Weights of a small transformer language model: 4 heads of 64.
MLP neurons of a small language model. Each row is named by its layer, matrix (gate and up: input weights) and neuron, and shows model dimensions 16-143. Each number is 500 + 25 x the weight over its row's rms, rounded and kept within 0 to 999. Numbers have three digits each. A neuron's up and down rows have the sign that makes its largest values positive.
After each neuron's rows, "fires on" lists the tokens most often at its 100 highest values on Wikipedia text that the model never trained on.

L2.gate115:505508517456472491497490467478515461524531463456497511488507537527470528526499501491548477515507526475486506493443516524499497509457520507509459506452553509513585496450473455527509486486538511493503505462489533499517466576500508446494489471538499472477471498474451501513517491489521480484478510549503525517537503516509498480479526506497498493474491506459510514484488502515469452503533
L2.up115:520462539511538513502528493548570483466543476461501521508460479460459482490467477504514457529521497487527504481501479495508456540515522491497494469527513498502548461475452505481484513457497470496510484442463476518486557511458507498529503489503463506500536503493519493540491466510493503451481498516471486453493513474532500504463502524483509489488535517502469467505503499528500457477528
fires on: "number ", "#", "$", "age ", "W ", "of "

L3.gate87:465481474521497525533508457514499505539515491530521533545477476521507466477501482498471478513483500479458528508511464508534545522505518501456495524509498488529530479511445470479515510528469490550485543476497494499551518486535499477492506474464510534472521524473523496518506478497469509478524542534491531527531506491487486503488532503491492505527504503453489534492489505464509516518477
L3.up87:476517507513528515533519505528478498518480468537508440492468472480487495504513494501475477501516488529476514524553475521504470459516499482556513499521489494536516486492518497490545464498513512557552523501480527531473518506518497495543547500479488472487452550510532464532466543462492501508494501503505546540482530526475512479507508544450481524501513525507540534510515498537533561494540
fires on: "Ad", "Sy", "Is", "Mur", "sy"

L2.gate629:490485478494492494503438474533560520450497485502530508554512505497523480538514460503524526530476498540526520506513498498533472504441538518528468514464475519510526515495520480507491537477526496482465497493478486487504475515490471499521517541495427548509533528484495535537498474519539471508516485528518493532462527541478486497514512500468503483460488523515504522508490450494544495514500
L2.up629:507490467492490482510481497532529517461491523517539474518514506478519491492494486489544469502479455507492499523477506508494470519492511501527512522500495516519466544505533459455460531491532506473461550501497517481485498494545458496500543517509448488493491537485498513508466483488544454501513499438492477527458539534449536458509513509489514493478487476533509512503482440530535494530487
fires on: "pol", "Sp", "Pol", "Sci", "Ukrain", "anim"

L2.gate465:464498562504476504486459500504478494474442544551486484527532485501474502522489497524509521509474492469491486468503447506511519529505524517513494494475525533453500491535506502517471488495497538539504496492512522499488522515526475523472481499468491534528494524482485540505522509486455476506500503477513503484455486513528472481500528506502455525484485502547473496498513498530476461529575
L2.up465:485483531503441540477466478472463487484499518526476478548519438502507484494528524502532516493482473487522479493489476468481528503537540504492504492456484501484474496537490488520501480504506507549505513505478477518485509489528474524462473521485485519509483513491481504503497499469444497487522481472501482497487472500555519493509538534496492490453460522512480477505525507499506480539551
fires on: "anc", "Oc", "Cas", "ipp", "Cong", "Florid"

L2.gate446:492464485523433462497518527507541461534483484511514528561505496475489507569500485497504503491479479492543510454499476514486478465486526507496501491546486571488486472497452475512475514490492463541505439525505520519507526445473494478512463514468499530513477510480499476538507476513461478504488499486569487490526535503484444480500518462492458496479517535537491513490470524462493476489526
L2.up446:498475474528518523474463482512487491490503533516473450510491536489436478462526503461479477526508524498474508511460536495484519453441537495506531514521489503518483466496506513509495464529487464543479479483499501482505517511506494490534508493501519485519499455459521497546504515506476460484495484470488486493533543476519499545526471509523481492479496494552512481483515512454488524497498
fires on: "di", "Franc", "Ale", "audi", "Alex", "cep"

L2.gate476:484543470508548503449473447467478531520518519474497462524495518510454477513535487484522493496523477486500490470485505475482463527516507488515443462522521493499543516512447560497554510458491449541486514458520505503481519492507489469500546486501482533493487536477507490511535518535547505481481505487491499546509447530477491502474508493545513488480491511466475493474497524509517466492483
L2.up476:449514477501525494466486472483494491523545549444500461514465480515450495519510508529509487487505496502511497503492477455461480487543502494488469489521511485524513537481455574488540499456512481510473499512482468481489500494490518486476554493509489546507496510454504476503538497505533503450489527469495498541499460536476477484481487498551493516467497530508456489522538485524466488481481
fires on: "es ", "s ", "ing ", "name "

L3.gate261:491484508542498476511457472478551489463511510524501547494513471528518520500525465514522532527503548522551487490473555531505512454474509470473533495510475487491511533522487495441524513519472525467503524462505498523516519516483507505550457495516497458491487475520503487477469438500492465519532452483490490521465498545532503475500510497504500525524458500469486499455484499502491510500464
L3.up261:487550513488471517501507565476498461495542523491504465483526500495488556502533510544503523489514486517542539484483450482508504505502472521482493519526454518548511486474530529500489492497493491502542488492486544509529493524523497541516513483525516523491519509488508488466515475516480488457491451503489537556486566540536516481538496503494470454489519498482495534480502532511504534500506
fires on: "li", "up", "af", "aw"

L2.gate213:518461525473487498473536524517478463505522519451472445475476525514520492450492516552560455499516518480524517518479485501499479491513507463504487510495530532498505485508468510523495466528528495521528461491485522508519539496474513512542501483482550524504549504490478489531515487535534518467529468506494475523515510495501486494492496542517498506497505480479480510474521514536497563462522
L2.up213:498494516477506494489546483501470480480540502459484474468475537543500503474477486542553479493520512489520483480496448506503489516521514468519482484505488554491504437521469488524490484523502501527511461504485467508507527515469509514547495467489533526521526512498488487534513510555540510489538494517506505515492506474497493502464475503497505465497489478487484500462530514539498553443526
fires on: "ater", "W ", "age ", "cer", "el", "ight"

L2.gate242:468491491454456517438506529502450508501514504541475455513549492518489514491475482520468551552468462510500495526508499516508460497499486503477510485539487490511443461500515527539475532493498463560479498538553495533437528494505494486464488519466516514516499512544487501517540501511488494495522484550551515498493493521480499509512525534473468509497515486499496474502498526471526478514541
L2.up242:477481492531478490489529507524456525483478487524509475514468523522490519494450479526513520441462499474490491463509509510538498536469510463516568477469478496465540489467494497499482514489503507532498481488528500526481471471497515483491500457500529492480515519526501517480539532484497492502490498497543478501513494534489491454498528484508510483507464532420511516500465515503440526481497
fires on: "200", "Coll", "196", "line", "Los "

L2.gate527:455477477521494509513459536525531474485530462525534527540466540516498509499533500499509479487518500461511513494488549509526524468521529513501518470512507483496486501549500487472556500549512470510507523489495501517486494470536509550500509467497525457509495527507468489514476495488472518517555531533488489525525512513485490485477491515542464506480506503482504508488518538495519480455497
L2.up527:459489513503505544472502513495506482509491510504533493495485488524482509476549475502513453488467478501510456499495527495550552514515542506493481473515525500499478501512502470507507488507513497498477518517459513520489483464538506490474527514459525469497488508461495525505484514504474449527496536531532504540513523500484447487475483499536449522511531530495504517487502538501497472500503
fires on: "Sy", "sy", "Phil", "class", "or", "4"